config.toml
n_layer = 12
d_model = 384
n_head = 6
d_mlp = 1536
norm = "layernorm"
attn_scale = 0.125
tie_embeddings = true
lr_mult_down = 1.5
beta1 = 0.95
lr_head = 0.00557
seq_len = 512
doc_mask = true
steps = 3351
MLP neurons of a small language model. Each row is named by its layer, matrix (down: output weights) and neuron, and shows model dimensions 128-255. Each number is 500 + 25 x the weight over its row's rms, rounded and kept within 0 to 999. Numbers have three digits each.
A block is one neuron, or neurons of one layer that tend to fire together. After each block is what it responds to, as a language model described it from the Wikipedia text at the highest values.

L2.down27:510549509510479527536462507460453495475565495506481488496479477499479517494529511504503510511481543507549492475465498502452486460527518488506508470546504475528505507543504466513524534498539479479498487559498463460519476471502508447510470482490469516449499491491500539515503508518487493470474492504514505485525502494512493467507463550502468501538522525494504448536493508508452515436525
L2.down711:522480518488509419478526514511540485469477493455518470486522530505513552468536562521514508500484479477484484505505438515473509496515527500503470506507527486483501499522444491465494482516468486530506479507481520517512534531474548493457468483494492505486492505502504478496459499516532491565515490500494470523532520515462484527504458473506507461482552496483489471463481467535488525502530
L2.down747:466512460459477503477497533510544532487495512518535531510500481494433483511517489502532516480537536488504498493545478531544488495486486484486507481529533525499504485532460514484479531483499519473491465534464512488493514454494510465461506503499451491493570508505494542502461528488463515520525520534529497533503459483418476514502489498504519503521488505481496439508511465516510459544501
L2.down967:496515500523524492494494478532515522506513501499464478514532483468546506522484462461516489475489487526496500498518557481509508500485515533532493515481551492471551543531502471471464480529520520521521450495490490465508500503471507498501502502515523488511523508500479512512535490516523470477508504471496458492526479500503502483515454476463514432508454504498486475454482478491497426500532
L2.down987:512468500479486531514500514484563511515490507490463496493523458509509496501542534512501523521439488505544490496502470549482492502494512486543477483495533532448541496463490512499487555498506488490505541492495492523492537443515521496539503476482480510503493492498503487480501522509515536502443531534468485505492491566555503491503506477523519510435508503493515481494488510517508497534539
L2.down1306:535500512453518458521492494540499510520503519528531514519445507453511507500515475509502485485505499496507460523539514513527467493490501514502473516528491513504534510490512483481505492491558479470490489535506491509479525470495496456477495428515523467484508551469490518473466489502466517527538507485476486464493497514494458475453468509497540543501529518490569525498499485501520513508514
L2.down1496:492501479489545445540522508489541526492522485508460503483501498519500484469524503502514529537454512492497513508497535515496499482477500473528483512531524498503530513491462499515531539492525508538538532540527496520530515484521505469472492452504431530523499490481531494514428520540479471477491510510515487520489526501485517480498520509503544467510503479486485508483556485469459473557509
L2.down1498:499495481515504518523511489514459513499504472500490517492518500519536460586525458537472522521462544501546479518524459490486490462510460477466482496510489519507479493507470471450474510492508497519498504531516525458553504531513491539517490508527568489499525497494510516534532486469488490523519496500510514469487486461499484500491480477476547529513468530539520446492451516563459512500538
Responds to: Capitalized name-start fragments

L2.down163:475483520489481500492521493493501440463515485505516552502565501513492521479508505497515485486505492479492486510498491511514549506489498504494475502551470524531464475502488489457500508444462514495514440473554512467519528519494514470516489505526488514528490519493511480544467492527506524494495430494473537493521503533532500464485483518498454476534526544528515493526497513465523491509470
L2.down185:498498547557519498493480488490483488472511516528510553492496511503546471470458488479484532510490520498509503517520533451495529514505478517541485488487466469474476484499490457505506526528513511477489498466484494464456505476492456501504521496501511531492479487475499473504457474521503450503526488510455500531490468492531470512476542512488516508526552512452487515496538527526505484466461
L2.down602:525520502471487530506476515526499500509487513482450516534526495501492525529541483465527499496526548503491521472546509526464515513472491446501534502502473488526512504459544524482510495544498482452470498524472514513491463517489518533501528495504499493529525563528456501479536513508489452487489531538522535499512499498505446538456504527516483497484538470454496531485455483460445490532486
L2.down604:531462476474494505508489522531510545485485498514516489472524527514543498509510517449527543487455503479465526486523506480530528491462480516475525498553488522556467463512527523509482496492507530507523514478560467470533480527538509536535503489511527529512521487514516515484463472522498483512479450505492491523513478488489498452538508496477519516505512495511536513526465485525497467513501
L2.down667:482549488497499511493484515514514506491494473523472531527526492511517523507485515513534547500554486494448539544563494493535494464567537515502558524468522502485472485511496531513560491463497536477465483511471482460529459477522492487458476520493497519476467513532514469488488480525475507484517527489510499535499507516530529499478486542480509500475510524521519504496481514470520500508476
L2.down815:516469508470511484468524580516522516503500513527497508493509546505489522503501507534486493505542493497482549465521513517484482505495530501476516503468497492493517443509489513529540515505490495463493498489499484495450482465511477455513525501529501524507487456469515506469471465472507500491511498486466480501477460521467499472502556491494495522492521562517515537549489479467548473529456
L2.down1049:491481531477486535485488503495506511531572469475497509515514517459538506529520512531554489526455514509453508526547529493450475526491491478511460519468494526486502467530514512503466541567524538472501516503474515470474487493541553474491464489509548514452442514505526480503523550495570534511534510472514527522490498504495490512489514536512462460495536532491496514558471513501482483488501
L2.down1533:469476515527460496509493516539543514485515501473510471474476522497467499454496473506505497498496525518485471488497498509483571493557474508492506504489492499502519499485493545506501494498502521526481492516547500509525495567525501472494549501530455573497541551512506481481488518514537478510519507513509515493442497529474468479479508474501505516486507498486513517484481531452484499457509
Responds to: Noun-completing word pieces

L7.down281:486494546478460546500490500529484506489530488540503504522491526527524490530507514469528466494487502533497495503497480515471484504463521538494515503515511482495497478529541474503474503487519483479534469452505538503510534476521484510481522465491489490494582511495538486448508502496547507527484515518505511469502517471494495493538527497467485467526521487475489489520470491516499510483468
L7.down446:534488494479475517509490524492485508531515541502471509454496468484491507467472502534459546487490514506541528511499539475496528516488545506501480531526430523535454533494492518514533496508488462487503478462471517461520525478516503506448503498473508496485509526457494562506462493483523480543500542485554483440511514550499520520508498550489521509476551453462509497523474483453469449526487
L7.down914:522532481492556504488501482504472521519490504469480472525517531495489490460488477478521474532508525533500493475486518494518563489506480506491490495489496477476456509507491500482481491504490501514498509484512447533510498505492484505519517506468501534497500512508474441453467484520460511458488515475492537529500482523532526537508468496453454468488458541499537474469516471503480510514495
L7.down1078:478481490502496470491528495505503494518508531522515485468469504504505459445504503513518499537502510506462482512482545513470530470495529496477480502479503475522541481484523475513513524512548549542469543471502495490512460468499525487480484496544490528504497502505532471511445464545511487520469481524502478491451506507501545525475468495507483522523523514487539466526470501529476470528545
L7.down1102:537481457520506508467435494496511455488512475515484511534492492486469476460510495467485495549514534562482504513488459482461521517513500527538488490521475540518534514474534493495485493480481524484503552545517471486494517456521507526505510499476552475512521546516510486473496489491500485479500537491510513485529543497502509534424507511545512489466494514456523482504505501488482529489476
L7.down1129:511462523482488491470533485535555468516499506516467515471481452483504529501489456498466535510465503463517500512487526495532484545522504510484524486498544523505523442493519473494497512493499518532546482475500498432474511460480486550514467495497484487498523493500566523518498503491493496536538512480474462529491525447502498500524552528481503495486546482468511473502504503502477507509505
L7.down1288:476459502509479530488494466534499460492472500459516477540505500455545514475491479523477510489529551480461485493524540491486501486520489480438460500487502514444485475478459542492509533514503550452506485494462516487509513523491525517524545466492551481489531484490501569472517519493481499525504563554467477547485481476449505524490467479539527466524468514464521544505484479562473527521523
L7.down1480:487510483474541480479497499553456489496521478530483466534528489472497492484514492523508486548468549539507469507506520463514485512489530541501508487457496471495506489496486508479476492543484512478502514488515532480525524503493516521508502490476508514488480532523508483479524520521510472517461500518509498515452506538482499522498491483500466501494509507497531509562493486488464476482451
Responds to: End of noun phrase

L7.down269:535523499465491504565459462456505550449506526493504497494503526493519516524488519510503488514470507472507511507464489496469491520508510469502499505507484519473525497457535518504492485520496515504494480511486509500485485517520509521503498476519423529484528509483541464512511496504488491483515500507480503546469534491476468490484526476465485523419496513501475497469518517501515491511484
L7.down288:477500531487532516501490486497496520461516511487489491498501502481484554526510532460502489531503524460446503548533465498485536488494527510514506532497437518477513485474489505493487517506516473520481520479477503468572499472488500496560495531538525491500460501485499536500478462504501483498498515485496497502470493553487485498504490493496478494525515542521552473513480518498522472528523
L7.down415:496495509493523463511509510481534518529503504480458470490546544446534489480519496511530502530520542537505469525473509512501506489503500528508504488463491501509519508486470445499497520468511460514498478539479539476512553469452498544468507548483543508503483472530459499502519488522505518518492534546480505529482517485505482505477533520509523508487489514466489484478491489488476482485494
L7.down461:520536506491538487563499536434504503479548504524480501520501514497491504490494484488514481531509511513497471508500489517489515518523483511528503523505501509499508487493492497510495459513501514462489508519477461518483492510486485529489535523515477475512533522465489548526489529513473454533474485497487461502470458505475535538557492446504509490487528475489535468513532501478557524530490
L7.down749:512499503463496505519515493505487505472498497528474477511465496488503536510522509494525494514462518521513534482526469509494533476477513511542492499478475497445492561512493505505517456494495486493499484477541527493482540487513517490522510500523473483521501510515498440522551456473496471529474483458493531536445492508523486518520467439472528528475483528494473541519482512475473462517496
L7.down1193:495526481518498520555504480493475503484511455546507511479498485488459511499507494536492498535519485489509497546506496491446472534546479461502464490533501495471535478491495497487506481512529506501519467453487506488476463484471519486484502505493515465482496484460489521535526495497450534483478489515506521458530527503429497492519460521515512481508502505531514484553509475513529498506508
L7.down1409:510548546512476482539504468465535492521550481512479491500469494516457495500493517466497481496493527480515530513520505479505483529512488478529517508524454535472478504478509464476484515488544486456526517509479521522495484475534484515498519506473529511508562485449483562518497500563524466495543545526459451498522491492519494456514500484486469496469486478517545495528514502506512484519481
L7.down1427:513501484513515477524504502463467513507494501531521504524460498480436526539497481483545531512465507516479516448512471457473486555476479558531534505467514505479453501476460513521527471529513502494471501462525518483501520502502458499466476495521510469549471504470509488497534538530459463526462533549473459529492527516445507495523532490454511525493510507553461484502477437461488488505526
Responds to: Person first-name openings

L7.down134:544495502463495469493515460490470485477474508511467512531486441508476487538481552535513517486525516525474477515526493474494517463502527526491528553524498487546484498509531503490475483467513517464454527521528487516484503516534530539451498488542494524523525514493484476530499495543511482529524506459547458506545500445457481478478512502460525492485510491497506497462476479496469530524462
L7.down184:551494504450490464493510494544481506488496479534481517507501514474478491553459458488516490470515532512458559489500510526495521461518525504485480519510539494486490495513522529468513492519489536515531532476469528539483478424515546464517460510474500513527511512510479494512545514490478524516510519516559499492553530516529499490487470507512492512475494536504463513476488465538510486578525
L7.down942:508521508474472465536522496485475487482499522491510507473539498469498487498530458538456546481473512511442514510485476502461500488521508470530494453476522520499519463496492518458488506493510474513543523508487472526490496482556493497505532522454531497522477520518493443507534504484508534526470490472467481502498494445459543547475540517458493491510471512499492495531528490508509499501493
L7.down977:509500484477517483528460536506515498485506473500441492505463478487470520479517498515514514535510560471430510501525517472548531516510523527454486509502511512538509511491495531493504461523508529511536493482509479513496539501476497510461486499514509512502514495489517478512509486502498467506547502518517499492494511503498499511486485485511485497488494508517544489500484460549485489536466
L7.down981:464484422487512465541522490505512478468463495476510484455537525473471495480504521473505476488536519524497485509505517497544532552490509548547435551523503501491490532521485476500500482495540506478512519499531507483464517530518487502517495516523494493469487486493485525500493483488511493542506481495540521528518471518532527518484505520573479534473476499476496466458510518482461511504508
L7.down1006:473516487494539477539506501504511468499461470467484506486445506437459534506505530479501474513521457486481484474499505528526459493500499480462499504504495474529502449512526496515537504465482458510477517485447491490477481516494512482504509514533523522499470486498496510529524513525501522454498499493483489482506504472493473509526519500520512494472483514506468511478554492507514532493517
L7.down1314:497493541463525477528528525499496506490480480461484522479524541516487508485508504511492485548475513480490489494510531520490489508481513534453495479472544446526509505508550517493517521512487511479524453475469457534540530505473491511510503529486531452501548524490474493445485532496501513441501515472484510493492544477533506534499490471484491503496471516501490503495507458492456495493497
L7.down1455:534495485459552477524501498468487464520512471502504512514523495502486461527538530564486503522482573474458469533501537512517554487506464500451526504488520509500521491479515488473487463494507505508505523519529548510514535542506528516511519467499509503469492448494489473497457491516445473510479500469524526550510481491482524490487515516513523515491472510518519493450481476510496509520505
Responds to: Prenominal adjective modifiers

L2.down40:507481451511481483493454487471540472548516509533534520501465525508482558471487511515516492484503508475481532533532493536514501458486476495526452514484486501537521516512487478502506481502514538481508511463514485477508492520479495508503535481479435490451522489546504514526479496465493471479507495522469477511528480503512515491503469516502504505526519505498515482457517490486482454523469
L2.down144:523470448505506523503510536511521516544480505484482474473505500500469545495494480536525530497503482476463525530521536500513484487475485475535502489459556488523504457488554515495507488542465506514478479551508531476465471476496522518435504513494495529493492520498449500449515530506505499538517519448459451496504500473499530498451489517472555516540456497527509527512469471533483515544469
L2.down148:501484506471513476518536489494509493506541508477497474492500522458533521502488490499519491525472458486517452534500575489496498503453513508500511489493537478501503519505468500512473489538489492482503514514499499495492509505574498485488538519510480531481528525451493539474511496492472508521499495481493510510522464491502551526478483503531547494501442539516505469492508499526514485509457
L2.down233:505494503507484482502478540516449504472533492535534490505441548540461517426506455493467473488515503540498505538465498491542500557513516506503491501491492527486531508504501507460493508491508518477489489470520477505476490480480499504462525457505467515517531491504514503487505535552482517485509491503499491475440534501486520460485499511477542472490488496473509466489481495516533528547521
L2.down237:502467480482502516527491487492529480489487556519491441496494506462479550465549514509482483462493490490489478553509527531537528472503521507480538481537476505462440530513494545535477456530438541503542510492464517462501497506538463542487547513514513499511536479520460501503515506489506511501529480451514480497496525497495501528544495490508512481522481505487508494487479524451487505535468
L2.down369:465449526502487491505533472444495535476502477533488492519492497525498523526509544522535485509500500509449518479536534472460495502478457501499494500488509483501506483522479493519483504493567503511508472455497529516510503516533523480477525500516530502500472508499485527452511515512493495544514533485504500502494560536506521471469495470546498516505525513489487498539519459490539458508497
L2.down642:511504514494470519474512489512483515502518510506469485510513544505495522525523508470539529532515494549493496534557538524482505455508471530503463507490518436516513479487455526519501501512539457519504483522487519479497517483557511521474486506504525528525486525482482511460451515487530482519486525440460532569501533465503491495485482467534505539471463520480532509503510476485510484490451
L2.down1228:511447467492466524523469551465488487502473527488481475506491528554519518482506524488500536517492466524524456508513538509463514493489504512529502500481486519502474497424443481531493533501546520516513508496512494501477507503551492477480486479527476496512513515497457508425507475473506508495505501494465512534492521520458510492530458501483514494506519507467476500499569479503524478519519
Responds to: Clause-ending commas

L3.down644:523475503449491479531527502512514484525517528510475471486533469519517469513466446460512536543516527489502519497488505506487514494500487509487476493487493541498513498525464479536511469477554543500477486489505494506492500526517518518481474451524463527448468489516489516506474501491465515497520476495464489562470507487521472468476514496503534499461518532519478485502483477427515523516537
Responds to: Proper-name first fragment

L7.down6:487480529454495529495441513492513486488544429512476491468453535470534480500499486482485501538504517498545460465493490476438506513510526474503502516536493511492469503541497497505467492487521515504511496529493532511540473522487510546487472496489553490506482541509502519529512526499501478528475484491514532531491507530555475498499495516503525468493514475519497503529484512491469470488486
L7.down658:512579523504494452501509480509538479499480523521542555504518509463511491524457431497483470529534506524503495522521493474486478490464515495430474535448494512482511493492504497510484477476480480525508497500494483492494491490535503480497531476485512504518545523466506578533518488564499483528516530491535479537511497469488515522507521484530488509489528516498527514494481504466504518527520
L7.down819:512494512482561520483503486473476463500501476495460508522509523498484514470463503533453514526485513503491508459468502496529497493499489506490499498519537467473485518547567523503467540532476535566551493516472530541524491517487526538518489519445471520487511548527503542512510465456482489518459508497519478460529525528487461515509499479558485555495465499501467492533545502469550501495460
L7.down826:502518480511496521509435498524542470433567505475545456466486468554493501541522458466525512476516467504481514480472473468468505515490479499494453482536490482488519512526488516500494521514505515466548463508483495490501496489487521491550469520501544524522545518476466425515499533480510497423494455494526495531508522506488485516523534530521468507523566482482476525506515480481517490469517
L7.down997:512490516503481501514480492538525497479484496504486470486485454523497476491478483499479499472537505503498475482489484486505506466464482487523492504459487519530525466513461544497515520546536517517521534505566445514508486518499471474467503505488508501459527550521491534478467495502481507500500496480454470497480508497509495472509508522502510530503488537500476525495481451516497485539518
L7.down1155:427479462497517485555481510484458457527454498512518487534505495451509541554498492487571496500530517459505480531536534538511541489521475515478465502499455464498495506470484484500499515502516451512495520491479535498486465502516505485493575482483537475476502511505457520490519488508487496491485483536507460495510504477520517499524482530496506452494480478502545481508455526500457455509504
L7.down1195:480560503511524526456479502494497450483526512492499519495516540558511514526453502501513487478514508554517473494485486498485483485536492471530444511500522514506514498486487501518499481491502480485476471514524485488475480482537532455509514502523486499481504505477488511537520482502520476463517491501488503520522497495493517517433488478490501507475512497481497480569511537517505483493515
L7.down1486:476498539517507501518490515499552499505513524515522515507531514518517520512466492527504487480510446510499482518491497544506495503524509441489494504507482496518506483470450473469522486519515477467511501489514501482490480505491528521516492482508507463495540501515477512524539492514517510471515488478522487474528491517486474513542512488499500511518511461483501516527497491483525477524523
Responds to: Date/place slot predictor

L3.down1298:499476532448518521480504515491498517479520520520497491504495539521477475469521532506498478506468539520490468533487493499463491496516507523451509494517493491535507517504529532509473470519496493492494546467523517467513502511520502515503523477475463515478495454528496485476527469462482507526510535441532516510512483497500506537455458487491537489524496502533494527470452490464480484549458
Responds to: Adjective-completing suffixes

L7.down166:520470496507509535510506459503509505510466494509487487528480492455497508428486498485495518464507473526441484545515506490450501518528506507500483452509496519515505476489489497489513512488489491512525528486544499490526454516523504506482453494497535460468494469546469447479510490544505480504492501489538524489521508508538488508491504511484458527541504511524507499473493517527525503466500
L7.down306:490468475458536467501492471512475500490474507488477454500492505510534500485520498518477592561531512472456463484508474522493501525502486522505514485481528494494491525555483514495483514507475487479469488497494474471555509477485513489458518498463504501493489501526516485464542526469487497503508471507482525491462564502474535503486522467489532487516535493485497499504483492500470496480472
L7.down641:493557474507478508469521451485508484533459492501481476502528489501550519488514450528501535507499478536513512546540515490461469482580506498481482519522527477504522485507561494477494532508470534510464496514498510484519532475483520458482488457527531533507482486507472485501488504506495570494513507533487511471507500513554550479471516506478518499486460521518497547499503485492472505525493
L7.down768:510505545489526470534451466488510478483462482503477457505519545556545537505473540516430514515513504505527521527520486503496475529518538477492535550469477500473494453472513496489460498511483489543503448527479452489515511504503503500508511517532509477502497547525496518492508519502504525488509504491494507495513479495492474475495513510504507503518522502532474501524481514503498478504477
L7.down916:487477473468493479541498484473518498559450488497493500508489516493497466518515524513486513495545502528434502500496492520459507537529489449506459528561472509522479461506503495501492481516478516489490507506493465444506502486530481540479543454502559491480514457529525441528470517473473508468514534478480474520468493492492531508506495478537523488493484488506497485495494510488475481495478
L7.down1264:505481485538472482486457518520522478442506517551503528528475486540473502510471454459519468466513521468496471493483476495491471508468506475514483528443536544490474511468510476479529501513534483514503525547475521491527451481455484494565490502535504524507527500477456533485493475544476481465499463572516518470505488517482475474512517520544542494513496505513484502483511491535504495494503
L7.down1365:505510475515493468461511485436480486513513507498484545531540500498495501476511542484470490544473521509447555491509495526528509490470536469498499482514493498484489496487483523482517463495516477490487484502480517479533513478527486479451500484512499527443499507517537459490497520490481530494493528502530502471522476501482487545476493505534473527490532530478530508516461516458505500522475
L7.down1374:509477505497514536518535515484479484477500534547511500533536534494551487496466499508527483544500514529477529515509512514501531491491511452490536501484499477511494461513529472509471499525508515488517477495489480468465508496471456495484513453547530505486463484494500535524489487507491498482512455464505461486493521469516508531501532522481564506517518483496546524486531492547511484491532
Responds to: Word-completing suffix pieces

L2.down193:473481503465474532484463522486532480531504508486531456494462501489500492520507493500457528534480480521465515535490494513503487485493537498479480500467479470529491490456500482495458474511540481480531507473521511500509501514514494481486505510476552494485532503482487526561488527497449438448498479521532493540489487513474513489489482527503514478546518495483518483543445521506531479520524
L2.down229:488541477446521467501506498489483478499487509484509493501478462523532489532505477501544532489464471516482495476524509507508492500535511517480524495448548536484516502507477499506496499462514531460499462466492490486514475535524539499470517523447494516496509505518503544520477533494466465500513491502522497511497509513521499463447510510536507505507521519529519544485500501492543461521518
L2.down466:532528498508492484497517504496500475474501516444490475479509444494491489476482506525481471514543484529448513492534495492507483539532499552484457514434534525502502509507422512474514486496547489497500510505503514534517470477482472504504523523524478488485516482512508479486532476453484481499453533512508539502525548521507474502471506476521468495460464479489505520499525508503516533482537
L2.down631:506497489466526476488501483481447516478531495499522455523484469506506500490472513487549524475499468522455516498517479510506471507538523508447486467466527531499476537532469516522501504468538508517449543462488537495517519511494550499505556544493494486518531487519477505494450511524486507459476532521469511492468516530488461510469501491497464519451480492517472460533495536490484518520474
L2.down946:541480490468560511526510499480545471514485502466474485478456446525490531571499516503492492509522511507502451496523491500524481505527483479462509452488527503505489501548473479489447522493514465452495501465508476509452491440527503489490511498502468472530549490539511476502516497477509507544479526517536513532514520487476511512505488520485482481459502471508480504508507506483486496504508
L2.down1010:498474499500494453482494515544494533494490520471482552500511493508488532514526473497506526560460458504487512481558494486485488483503487546495440489427482521537469467492481505495459495501506500504535543469498499489548515511520525513471523529461477484493520484536488517516507485463506497499473547507500508522505489486506520448452515502547527544476520450521482489506492469475505520515530
L2.down1102:553549486475538466485519468511476473504485447511528450502492483518448491476522470461517491476475521542480507439478550520490481511494542460472481470528485522483453541567509471506502483495516497520550489490508513493520519520480504531504524516468505471501496440497521504485511476474464505504497538502497471535520505510508483501492506476507450481502520532532493501476477541510489507486522
L2.down1189:521484476505507495505494522464520478527476534498483457517524507486487484505534537484542502517497499488440511483531455463465491493533495509469446533483528450515526523521467540507499488511532480540543510472500486510501517541499539484487567536470502513485502557511495521526492485509447486502459494509533542520506496505516452529509527500487479523490468472524498511537496488462493526502514
Responds to: Prenominal modifier endings

L3.down825:516486532510531516470534434515486482509542526448514521460528522469507495502486511490434509527468507529515465513482496477474514496476496477503480502544499518458443477511494499486510481521434522534514496501511477433530472486555483509485518498518513517484499534514523523538503507504516496519531491498435491482483523479498475484460511505494545479495520529474507489528497543507500500512506
Responds to: Predictable noun completions